From a checkpoint of a small transformer trained on Wikipedia.
Size: 15 layers, width 192, 6 heads of 32, MLP 768 tanh GELU, vocabulary 8192.
Training: a variant of Muon for these matrices, 145M tokens.
MLP neurons of a small language model. Each row is named by its layer, matrix (down: output weights) and neuron, and shows model dimensions 16-79. Each number is 200 + 20 x the weight over its row's rms, rounded and kept within 0 to 999.
After each neuron's rows, "fires before" lists the tokens most often just after its 100 highest values on Wikipedia text that the model never trained on.

L11.down341,184,208,212,207,199,165,177,175,188,191,212,204,203,185,192,201,209,203,197,172,198,220,175,177,230,197,203,234,193,226,221,196,176,215,186,194,196,179,206,180,226,205,208,198,211,204,208,213,230,196,195,186,190,215,169,178,207,203,199,232,212,213,169,229
fires before: " the", ","

L11.down621,201,191,230,204,216,237,198,206,203,156,193,189,222,187,190,193,190,169,165,181,202,163,220,188,207,211,191,196,211,176,214,187,212,225,228,225,211,214,216,185,185,204,177,200,181,193,184,194,223,226,206,212,225,217,204,200,200,202,216,183,207,186,191,204
fires before: "2", "3", "4", "1", "."

L7.down629,236,207,180,226,208,234,208,201,187,158,177,191,217,227,231,190,197,194,172,190,196,218,185,225,205,181,223,210,178,205,232,173,190,155,183,197,186,181,183,181,210,179,211,200,185,237,178,190,193,218,169,177,195,196,189,219,217,215,203,202,190,177,224,189
fires before: " ", " the", " his", "1"

L7.down70,187,198,147,152,179,192,183,176,210,220,218,211,192,166,205,192,198,214,180,197,191,187,219,204,209,169,170,216,200,229,200,185,227,211,187,181,235,212,216,187,202,205,215,235,203,197,196,173,173,206,204,224,224,207,214,177,194,197,202,199,202,213,216,216
fires before: "s"

L4.down116,217,196,181,168,198,186,191,181,217,211,235,213,202,191,257,197,203,202,230,181,184,169,174,203,223,167,173,222,189,220,239,193,197,196,206,215,189,194,236,153,225,211,196,213,155,208,170,187,181,237,204,201,179,169,220,179,164,185,180,234,202,206,172,252
fires before: "0", ",", "1", "5", "2", " "

L11.down365,248,206,236,192,203,186,168,207,206,204,171,202,216,190,219,209,177,215,220,235,211,202,191,194,224,205,195,176,202,202,192,212,226,194,176,192,209,220,192,208,183,211,206,197,221,234,212,186,216,223,199,203,194,196,190,195,171,188,226,221,216,199,174,223
fires before: "1", "5", "4", "0", "6", "2"

L11.down187,191,218,200,216,224,217,243,195,236,190,197,181,200,181,186,207,167,183,215,175,182,189,199,187,200,200,206,181,197,223,201,225,248,176,183,217,191,201,204,219,200,203,190,160,253,216,201,217,211,214,222,201,200,206,223,191,241,231,212,206,177,213,206,224
fires before: "0", "4", "5"

L8.down516,174,210,182,213,209,226,203,196,175,187,168,185,154,246,183,188,205,174,202,208,239,225,205,206,210,189,203,213,223,218,223,240,190,182,220,188,196,194,219,183,210,198,170,204,255,200,184,182,245,195,188,199,216,197,176,176,194,167,201,221,225,191,210,207
fires before: "\n", " and", ",", " for", " a", " the"

L4.down435,216,245,247,182,209,182,180,217,170,184,189,214,173,190,184,195,234,231,240,195,224,208,211,187,236,210,201,185,202,163,172,210,198,211,189,206,180,174,196,236,209,181,206,203,194,193,218,186,161,211,190,178,203,218,165,182,193,159,212,177,181,198,198,197
fires before: "0", "5"

L4.down712,217,187,171,229,202,191,197,234,199,174,214,229,221,176,188,218,210,201,215,214,203,231,191,220,213,200,163,222,188,214,216,181,230,201,225,198,216,183,223,174,246,226,182,206,189,175,198,185,173,183,183,172,236,172,173,202,170,197,213,186,174,173,210,187
fires before: " ", " |", ",", "."

L8.down486,221,197,182,224,181,196,242,200,176,175,229,229,214,200,182,218,211,193,216,227,178,228,209,221,184,219,209,228,178,167,196,187,220,221,214,210,188,219,203,205,142,216,202,195,214,201,197,168,212,226,208,212,202,169,182,177,178,175,171,182,215,205,226,174
fires before: " ", ":", "\n", " |"

L2.down65,158,198,201,189,178,206,215,219,188,192,189,171,206,202,188,194,200,197,200,189,203,173,208,193,185,178,220,193,236,201,205,217,200,174,180,211,208,182,164,171,210,211,200,182,207,202,206,198,249,210,220,214,204,209,156,206,169,214,195,202,191,180,193,191
fires before: "s", "ed", " |"

L8.down716,238,198,178,189,189,194,187,202,207,208,209,233,231,197,141,211,182,183,202,205,182,228,187,226,203,216,233,181,187,179,203,187,224,218,199,210,233,228,218,220,214,198,183,199,193,182,214,202,225,199,217,194,194,204,195,169,172,202,190,194,224,161,228,239
fires before: ")", ");", ")."

L8.down12,188,177,214,210,195,193,193,214,211,233,212,208,194,205,199,177,187,177,168,207,138,227,230,154,210,222,195,154,220,181,188,167,220,214,189,212,254,180,231,192,223,236,198,174,183,207,218,190,163,208,191,217,195,203,217,196,229,206,167,197,206,195,207,206
fires before: ",", " he", " to"

L8.down569,214,181,206,222,171,201,177,178,181,199,221,167,215,217,211,211,218,189,204,214,172,197,201,165,198,220,244,211,192,200,197,217,196,231,208,157,205,209,209,164,204,235,184,170,201,195,217,213,208,193,206,193,230,210,170,219,196,232,206,225,216,198,203,177
fires before: "s", "t", "d", " score"

L8.down527,187,214,188,203,180,218,193,209,209,193,237,195,166,211,193,192,185,178,203,218,185,157,191,184,179,217,195,212,181,216,191,236,233,194,181,218,194,206,175,182,210,227,203,199,189,188,195,235,205,201,208,223,187,195,224,193,221,220,222,190,171,192,157,214
fires before: "ing", "ed", "es", "e", "2", "ent"

L7.down767,166,197,222,175,223,197,206,231,178,188,199,198,230,210,220,211,199,221,183,189,221,221,218,210,178,223,184,197,202,200,177,199,204,187,168,197,193,181,217,175,193,210,216,220,204,206,199,203,198,194,209,223,188,184,209,187,192,179,229,168,175,182,171,185
fires before: "s"

L10.down642,187,188,186,206,209,217,255,165,168,170,205,209,190,195,199,226,202,208,203,144,208,193,183,208,184,196,207,185,180,206,199,207,216,219,218,216,182,183,156,207,205,195,200,209,179,199,173,240,200,165,207,204,229,209,232,199,222,172,177,174,203,170,216,196
fires before: "ed", "ing", "or", "ive"

L2.down192,208,220,198,181,185,225,213,196,170,200,208,214,198,177,201,170,194,174,201,213,205,198,202,187,174,192,242,195,204,147,201,181,214,200,184,183,204,171,228,211,226,172,151,189,225,193,197,208,191,200,199,195,224,211,169,208,220,213,204,210,193,234,212,184
fires before: " ", "\n"

L11.down78,194,203,194,194,197,207,190,175,189,175,210,199,228,195,203,202,210,178,183,206,199,176,175,226,211,189,244,225,183,176,193,182,190,209,199,191,223,213,212,206,232,180,220,223,177,168,201,185,201,206,200,220,201,222,200,184,174,199,191,195,196,244,226,226
fires before: "2", "3", "1", "0"

L11.down579,202,212,194,175,205,212,220,190,189,171,208,151,239,225,178,176,210,185,197,178,206,164,227,209,179,181,188,220,218,251,174,192,202,176,197,186,209,203,212,192,199,187,207,219,202,234,161,188,202,217,196,211,225,196,227,198,217,208,187,198,212,192,190,244
fires before: "s"

L7.down278,237,225,228,201,184,204,181,197,193,214,241,175,213,205,207,192,192,203,206,179,194,159,248,192,165,230,163,195,181,202,223,211,206,195,219,195,185,230,173,229,193,156,167,181,195,240,232,186,208,231,202,226,204,211,238,186,206,213,165,177,234,195,199,211
fires before: "9", "5", "4", "2", "8", "1"

L8.down234,184,181,209,215,178,219,227,165,170,170,200,187,192,199,208,217,218,215,175,207,198,221,178,234,199,146,204,231,189,187,232,227,210,195,188,200,204,210,192,175,202,186,216,183,195,172,166,211,190,185,178,223,217,195,212,175,200,204,196,207,165,233,209,179
fires before: " ", " of", " the"

L4.down49,194,215,193,221,235,226,230,222,201,221,177,200,197,194,201,252,198,210,194,195,193,214,200,203,183,177,200,221,221,208,181,200,230,199,217,160,200,203,199,183,201,176,191,198,199,190,197,202,229,218,244,182,221,185,207,190,179,130,190,186,205,211,179,200
fires before: "0", "2", "4", "3", ",", "6"

L10.down176,163,196,199,232,198,182,191,189,220,197,223,233,178,179,189,158,197,215,176,190,205,201,251,188,260,218,189,179,201,217,194,223,192,183,209,209,206,212,201,207,213,176,210,190,138,238,179,183,183,201,210,204,204,233,230,216,190,166,174,201,190,212,206,220
fires before: "s"

L11.down339,195,206,190,200,235,160,175,216,192,190,200,175,206,183,217,211,195,195,198,164,202,194,211,219,202,204,210,204,183,231,207,181,219,206,197,230,207,186,220,183,206,213,208,204,221,217,191,204,209,237,175,158,204,215,193,216,192,176,193,203,243,204,198,181
fires before: "4", "2", "3", "5", "6", "1"

L7.down323,218,225,190,199,162,225,224,192,204,229,192,169,193,203,202,188,225,205,208,178,208,183,224,229,191,205,190,221,191,199,196,196,241,194,212,180,195,193,200,206,207,208,213,202,186,165,206,248,212,204,223,222,169,185,231,188,191,209,169,220,189,205,190,189
fires before: "1", "0", "2"

L11.down767,193,175,187,180,210,179,181,177,180,174,206,162,197,202,206,149,225,198,205,194,220,198,215,183,179,234,231,206,192,195,226,219,203,195,200,188,194,210,218,190,240,199,178,215,216,209,216,186,199,169,233,201,223,184,219,198,191,193,231,205,200,219,233,160
fires before: "\n"

L8.down646,196,198,191,198,171,221,208,197,244,232,187,230,201,175,190,227,242,230,190,231,260,165,233,208,224,229,173,219,201,188,189,213,205,183,203,210,198,164,222,189,186,195,219,192,226,185,203,187,203,215,204,192,189,183,187,227,215,219,159,197,206,178,221,202
fires before: "1", " a", "–", "2", "3", "'"

L8.down571,182,190,198,177,191,195,199,201,190,210,220,209,255,196,227,211,185,158,190,194,159,179,185,207,163,223,198,195,195,185,189,219,210,203,167,183,201,216,209,204,199,180,177,198,181,192,215,222,226,226,208,219,207,188,206,189,213,211,184,207,169,201,169,209
fires before: "s", "ed", "ing", "d", "ment"

L8.down32,191,211,191,180,195,167,181,204,180,225,175,166,181,197,196,234,243,203,202,204,177,177,234,200,212,201,196,221,202,208,170,169,218,203,200,145,205,203,212,193,217,194,187,240,155,239,200,197,229,203,202,201,235,236,221,201,211,212,183,195,197,174,172,184
fires before: " the", "|", "zen", "bo", "ural"

L11.down229,192,207,152,172,226,194,203,173,161,193,178,216,176,215,183,198,199,219,205,200,191,191,176,223,240,213,206,181,218,159,196,174,233,192,206,173,207,218,202,192,183,217,217,204,173,225,214,200,190,207,195,217,184,175,185,208,212,211,215,217,173,189,183,202
fires before: "ing", "s", "ed", "2", "6"

L11.down310,200,214,213,202,247,195,211,228,181,214,197,172,228,177,222,153,187,188,181,197,230,166,186,210,165,189,183,207,172,179,188,212,194,193,167,182,172,219,204,201,134,197,156,197,208,201,203,193,197,222,221,204,206,179,208,226,188,236,209,163,228,192,234,215
fires before: " ", " $", " UTC"

L7.down116,195,196,158,199,166,184,201,179,179,182,167,183,202,185,204,208,191,196,219,194,222,189,196,193,215,203,181,185,203,233,253,187,206,173,201,202,183,204,227,188,228,205,182,204,180,169,179,202,213,187,191,217,227,193,161,199,220,171,184,154,190,195,185,180
fires before: " |", ":"

L5.down420,204,213,199,178,190,220,225,201,211,216,205,205,143,208,175,228,210,206,200,207,217,161,180,203,179,168,221,212,174,219,214,202,198,197,207,202,201,157,177,171,217,193,217,187,183,194,167,220,191,185,236,204,212,199,206,243,198,173,173,179,229,216,205,221
fires before: "0", "5", "1", "4"

L10.down758,206,190,226,192,231,180,200,222,226,259,191,176,231,201,228,239,186,185,201,169,202,218,200,175,193,175,207,187,192,174,210,163,208,219,215,189,203,203,175,166,203,220,209,214,147,197,183,203,204,198,191,192,179,199,206,192,219,178,198,192,187,175,162,199
fires before: "\n", "-"

L5.down184,224,212,212,243,222,204,205,182,217,215,188,213,186,159,209,202,235,196,179,184,195,219,219,225,249,197,185,183,197,203,202,193,179,199,206,215,171,203,233,179,213,196,197,186,185,199,203,181,196,197,197,213,217,173,205,195,195,182,196,207,225,188,213,201
fires before: "\n", "ed", "ance", "s", ")"

L8.down600,220,202,171,186,145,246,202,189,224,200,183,223,225,235,196,209,214,191,237,220,245,194,197,174,197,200,192,257,213,226,201,211,207,200,179,201,193,216,174,177,231,174,197,185,215,157,220,191,173,191,147,189,179,205,224,193,199,206,214,228,193,202,181,209
fires before: "\n", "."

L11.down505,220,199,210,212,187,195,165,212,194,181,205,221,224,217,236,189,207,177,193,193,189,197,161,189,215,186,184,205,199,227,204,212,180,253,186,190,184,190,177,184,200,209,208,215,173,208,215,182,173,185,199,210,186,194,196,210,226,226,185,167,204,201,196,208
fires before: " |", "2", "1", "3", "6", "0"

L10.down468,189,191,213,193,240,180,170,177,195,166,225,222,247,243,188,199,186,240,193,213,190,189,221,152,160,205,202,156,211,192,201,189,220,174,191,192,193,209,207,198,219,181,207,183,191,226,194,203,185,173,189,192,205,202,241,215,181,247,240,217,191,212,202,216
fires before: "s"

L11.down303,174,222,189,210,200,199,189,198,191,191,186,211,197,198,178,174,177,162,216,214,167,167,209,157,172,211,193,227,211,171,204,191,191,233,189,232,223,229,200,188,181,206,218,181,187,187,247,195,249,198,188,230,172,216,193,240,239,186,215,174,191,161,216,193
fires before: "==", "===", "|"

L10.down729,236,202,182,176,218,212,187,227,168,172,213,187,247,222,215,199,224,201,185,211,176,207,201,177,206,202,185,159,205,196,195,197,209,212,216,172,225,213,242,209,188,245,188,194,210,202,169,194,200,170,184,162,204,244,237,228,188,190,213,210,215,208,248,168
fires before: ":", "present", "0", " "

L11.down637,212,181,227,216,219,207,222,194,176,212,197,202,202,190,196,207,183,202,228,222,206,182,211,200,187,180,176,194,234,208,211,237,223,219,230,209,224,206,190,158,197,189,204,197,187,210,167,207,203,182,200,187,192,200,186,180,214,192,203,169,193,194,218,224
fires before: "0", "9", "dy"

L8.down208,212,175,220,197,185,229,198,221,205,199,200,166,217,200,219,180,209,199,235,215,195,187,188,199,189,200,216,213,181,192,162,184,179,203,220,217,194,213,210,177,201,240,172,244,204,193,187,219,204,180,187,194,196,237,183,210,215,184,240,205,192,203,152,192
fires before: " by", " with", " the", " in", " to"

L8.down6,222,208,190,166,201,221,251,191,170,191,218,219,208,192,219,198,204,185,224,182,197,199,195,175,172,202,220,188,192,179,163,234,197,237,235,201,209,225,193,200,178,244,212,206,220,165,215,239,172,204,188,159,223,181,193,177,209,191,219,208,200,212,231,198
fires before: "ed", "e", "ing", "es", " as", " Angeles"

L8.down188,255,155,200,187,209,194,221,189,191,208,205,221,208,197,181,200,200,171,175,190,221,204,202,183,177,183,186,199,187,179,199,208,202,181,195,227,184,192,206,203,220,213,184,213,225,256,207,189,213,196,195,224,231,233,235,214,191,236,180,197,170,214,212,203
fires before: " ", " $"

L11.down405,187,177,236,171,181,204,205,216,222,201,218,213,184,204,201,214,191,233,216,219,213,195,226,188,195,217,182,168,208,181,199,180,213,199,241,212,192,202,161,223,210,210,177,223,224,240,193,190,214,164,199,199,185,224,236,213,161,182,214,180,212,233,196,193
fires before: "\n", "th"

L11.down74,204,203,217,205,177,160,204,168,200,215,234,207,192,227,194,209,198,194,233,209,208,205,234,209,216,213,176,210,199,240,217,219,209,227,181,187,181,190,182,190,186,186,173,207,197,235,227,192,192,209,181,202,177,219,188,157,213,172,183,184,194,187,222,208
fires before: "0", "|", " m", "^{‡}"

L8.down405,206,212,202,219,184,210,176,162,210,181,242,154,202,183,205,202,198,136,211,214,194,188,205,230,182,198,231,196,186,213,205,134,209,186,221,179,216,200,207,206,235,203,191,195,237,218,171,198,203,144,203,204,214,196,199,185,181,198,191,201,190,181,224,202
fires before: "s", "di", "th", "don"

L8.down189,215,205,218,210,207,218,197,222,167,230,192,212,224,224,204,234,246,204,211,183,171,196,188,187,186,159,223,232,185,187,172,181,210,152,201,176,201,159,233,232,215,210,177,217,215,210,197,211,205,189,214,201,222,199,218,215,231,203,182,204,182,191,200,206
fires before: " the", " his", "no"

L5.down358,209,213,190,196,200,195,222,210,191,226,175,171,207,178,185,208,190,204,203,226,182,232,214,195,196,165,193,190,195,180,240,193,211,212,207,171,222,210,204,190,205,171,219,248,200,192,213,189,180,206,207,191,196,181,207,214,217,183,193,191,176,176,213,174
fires before: " ", " −", "\n"

L2.down448,172,201,193,201,203,204,187,185,160,195,197,217,197,202,208,208,226,177,180,189,181,166,184,202,201,200,201,214,190,230,186,203,191,185,242,173,187,185,160,181,181,198,192,206,235,204,162,205,157,184,211,200,148,226,198,188,228,185,219,202,205,206,243,184
fires before: " the", ":", " by", " as", " ", " his"

L7.down628,237,205,179,181,197,205,215,192,190,187,205,235,183,229,211,209,214,212,172,199,195,201,200,168,224,226,227,192,200,170,197,189,167,220,191,222,182,181,202,161,218,244,251,208,199,213,174,192,189,230,221,172,213,233,212,186,183,173,177,205,204,184,164,251
fires before: "s", "ed", " the", " "

L8.down20,202,192,210,159,222,174,191,200,219,229,200,215,191,185,191,184,197,212,179,164,185,224,196,180,239,203,195,200,182,191,208,199,197,216,178,205,245,200,223,183,209,189,212,208,213,209,196,242,195,220,206,199,222,235,220,189,211,234,179,222,206,199,176,209
fires before: "s"

L7.down403,202,201,199,218,206,229,239,217,202,203,220,222,201,190,225,217,195,168,193,207,190,174,190,199,171,206,213,179,222,140,176,176,172,205,198,248,202,172,184,168,222,202,214,185,201,234,216,185,175,210,196,176,214,201,224,195,194,202,191,196,214,206,175,235
fires before: "s", "ed", "d", "es"

L11.down345,181,193,146,182,224,148,209,199,203,232,176,218,242,232,198,216,191,192,184,199,204,236,197,230,194,215,209,234,203,217,198,192,182,212,197,197,190,201,197,162,226,192,233,231,184,214,242,173,203,183,188,195,193,203,190,165,198,195,217,196,209,222,209,224
fires before: ",", " he"

L5.down371,196,192,186,174,180,199,189,153,200,198,192,211,199,212,189,221,186,198,180,199,191,193,211,184,188,220,209,239,223,223,226,211,163,185,217,201,221,190,193,173,192,207,161,215,211,214,169,220,187,232,190,189,229,205,197,205,192,200,204,229,219,174,212,217
fires before: "0", "1", "2", "5", "4", "3"

L11.down660,192,197,230,213,208,212,203,211,225,230,220,236,208,232,201,216,226,220,205,174,201,202,203,192,216,195,179,220,187,193,171,206,213,200,201,203,177,182,208,196,177,199,223,202,194,219,216,212,193,193,193,251,175,180,200,194,186,215,205,198,206,173,190,204
fires before: "\n", ",", " to", " and", "-", "."

L10.down209,189,208,196,207,184,164,193,201,210,228,202,170,182,214,217,220,203,179,213,177,222,203,221,194,238,196,171,186,210,186,188,190,198,199,192,201,197,175,200,160,225,165,189,196,215,179,193,202,193,227,193,231,233,201,246,186,180,188,208,222,178,222,224,182
fires before: "\n", " |", " and"

L11.down102,202,221,215,223,205,166,187,225,174,208,171,211,209,220,223,171,206,217,184,221,220,204,209,173,234,211,161,194,184,209,167,220,193,175,194,203,198,203,154,194,202,220,228,186,210,265,196,204,194,214,184,194,217,218,203,198,194,193,212,179,214,193,203,218
fires before: "1", "0", "3", "6", "4"

L3.down433,199,178,203,199,229,213,148,208,188,189,192,225,215,227,189,227,185,160,197,219,176,169,197,208,194,235,199,217,173,214,179,210,203,198,219,191,183,207,177,191,212,215,214,178,222,194,213,191,174,206,200,198,187,206,210,177,214,201,178,230,203,221,194,212
fires before: "2", "1", " the", ",", " his", " to"

L4.down563,197,178,207,185,209,223,206,155,192,178,204,204,202,206,211,164,199,194,154,193,195,201,223,231,239,171,165,228,190,175,216,219,226,199,229,221,189,231,240,179,160,180,222,184,179,202,196,211,204,201,160,213,210,205,192,188,192,205,176,184,172,210,220,171
fires before: "\n", " the", "-", " ", "|"

L5.down608,227,172,185,180,194,206,194,162,247,209,195,228,230,239,224,167,205,151,197,207,180,155,185,212,241,193,216,163,216,200,203,181,201,202,219,194,207,214,189,196,233,189,186,189,205,163,207,203,183,209,228,180,207,211,247,215,171,196,188,193,206,199,202,213
fires before: " ", ",", "s"

L11.down306,212,199,195,191,229,178,183,188,207,215,185,211,208,208,182,184,237,200,171,196,196,189,221,175,215,171,199,193,184,192,175,222,212,223,186,214,195,204,211,190,203,202,196,220,199,211,190,195,192,189,190,200,207,199,188,187,203,207,227,210,200,207,190,203
fires before: " ", "\n"

L7.down316,226,173,192,192,193,212,194,224,176,180,209,176,183,198,183,228,202,187,197,168,250,165,221,185,192,204,205,162,226,192,203,189,203,205,213,195,233,149,229,211,220,173,190,214,197,179,203,229,203,220,198,204,226,235,166,203,217,230,216,169,208,201,249,182
fires before: " ", "\n", " −", " +", " |"

L7.down7,223,186,223,200,199,176,161,207,188,189,182,212,195,208,209,201,266,202,204,198,216,158,197,182,213,204,197,186,187,203,195,201,215,168,222,181,176,216,192,225,216,161,209,220,196,175,209,193,233,181,209,220,183,160,204,201,200,166,186,218,206,165,229,191
fires before: " ", "′", "1", ",", " and"

L11.down146,179,203,225,227,213,157,184,192,169,224,168,212,200,180,170,214,170,212,203,221,213,227,167,136,248,212,204,209,203,216,166,219,202,199,230,189,199,237,213,184,185,189,211,174,239,198,201,193,240,172,225,194,208,191,194,204,180,192,197,188,229,173,196,201
fires before: "0", "1"

L3.down650,175,205,211,168,187,210,167,185,193,170,181,208,209,194,189,222,205,215,216,172,204,210,182,220,213,198,194,237,203,179,213,229,215,200,176,191,234,193,192,197,197,181,196,219,184,246,212,172,193,204,217,177,215,227,183,192,206,196,206,168,194,188,214,186
fires before: "s", ","

L11.down288,221,219,222,179,208,217,219,195,202,178,228,212,232,205,168,189,219,204,224,187,206,167,209,205,174,235,200,187,211,198,171,204,179,207,209,232,173,203,176,188,179,212,191,218,203,214,189,224,192,189,218,220,179,209,197,184,167,233,236,215,166,215,220,170
fires before: "1", "0", "2", " was"

L7.down292,215,222,203,188,198,224,215,213,221,219,197,197,187,188,220,191,184,247,183,189,206,213,191,236,197,195,219,208,193,208,200,212,209,227,183,216,200,192,191,167,151,201,189,187,175,202,167,183,222,187,184,209,224,197,226,207,228,185,230,198,255,215,181,210
fires before: "1", "6", "2", "3", "0", "4"

L7.down445,183,199,231,212,206,210,197,211,218,164,194,194,154,208,182,192,194,196,164,181,165,236,153,213,219,236,182,206,189,199,179,208,186,190,180,226,223,195,196,203,179,192,208,219,203,201,250,226,181,211,189,209,218,188,212,225,194,210,201,204,191,187,240,192
fires before: " ", "s", " UTC", "DST", " Summer"

L5.down117,195,214,166,204,231,186,203,198,223,190,191,183,176,193,229,212,219,197,186,164,200,215,171,233,218,213,229,189,200,179,200,208,239,220,222,221,210,221,200,185,223,185,151,204,227,190,193,197,192,194,186,188,185,196,201,196,183,194,228,176,208,185,180,231
fires before: "9", "8", "3", "6"

L11.down221,221,156,225,198,200,157,202,211,201,204,189,220,196,218,185,228,197,196,217,208,188,200,202,239,192,209,191,238,203,178,177,229,194,201,233,182,181,216,205,182,206,205,178,181,203,194,163,188,185,190,175,164,180,221,196,179,170,160,212,216,202,228,224,192
fires before: "\n", "-", ")", "==="

L10.down240,208,186,224,238,213,206,202,217,186,181,212,195,190,178,208,221,202,183,178,188,215,181,220,202,179,231,220,189,221,210,195,163,206,197,208,191,180,208,227,157,216,198,204,177,199,208,208,162,225,186,182,215,206,172,203,177,186,200,225,188,200,188,219,195
fires before: "1", " year", "2"

L10.down259,197,200,185,236,195,194,245,195,209,193,238,221,189,209,222,177,197,207,195,204,189,188,203,202,226,212,204,195,214,188,209,200,165,207,181,200,154,222,183,196,227,228,219,177,200,240,209,208,195,212,187,187,186,207,228,218,226,176,205,206,205,191,186,215
fires before: "s", " the", " a", "ed"

L10.down548,190,208,202,192,140,212,201,213,250,222,217,218,183,200,223,210,176,208,171,197,200,183,212,208,211,219,206,202,242,154,210,225,208,203,216,196,215,183,222,216,197,177,200,177,187,212,203,243,163,214,197,207,215,210,184,222,187,192,184,192,176,207,224,203
fires before: "\n", ".", "---|---|---|---|"

L3.down389,220,227,225,161,198,180,170,211,207,168,188,206,189,176,204,190,179,220,175,197,215,220,182,171,205,202,180,189,208,181,164,209,229,212,222,223,221,237,225,194,226,195,218,186,225,211,196,185,197,232,207,202,188,205,198,188,220,199,215,163,176,200,194,197
fires before: "9", "0", "3", "6", "8"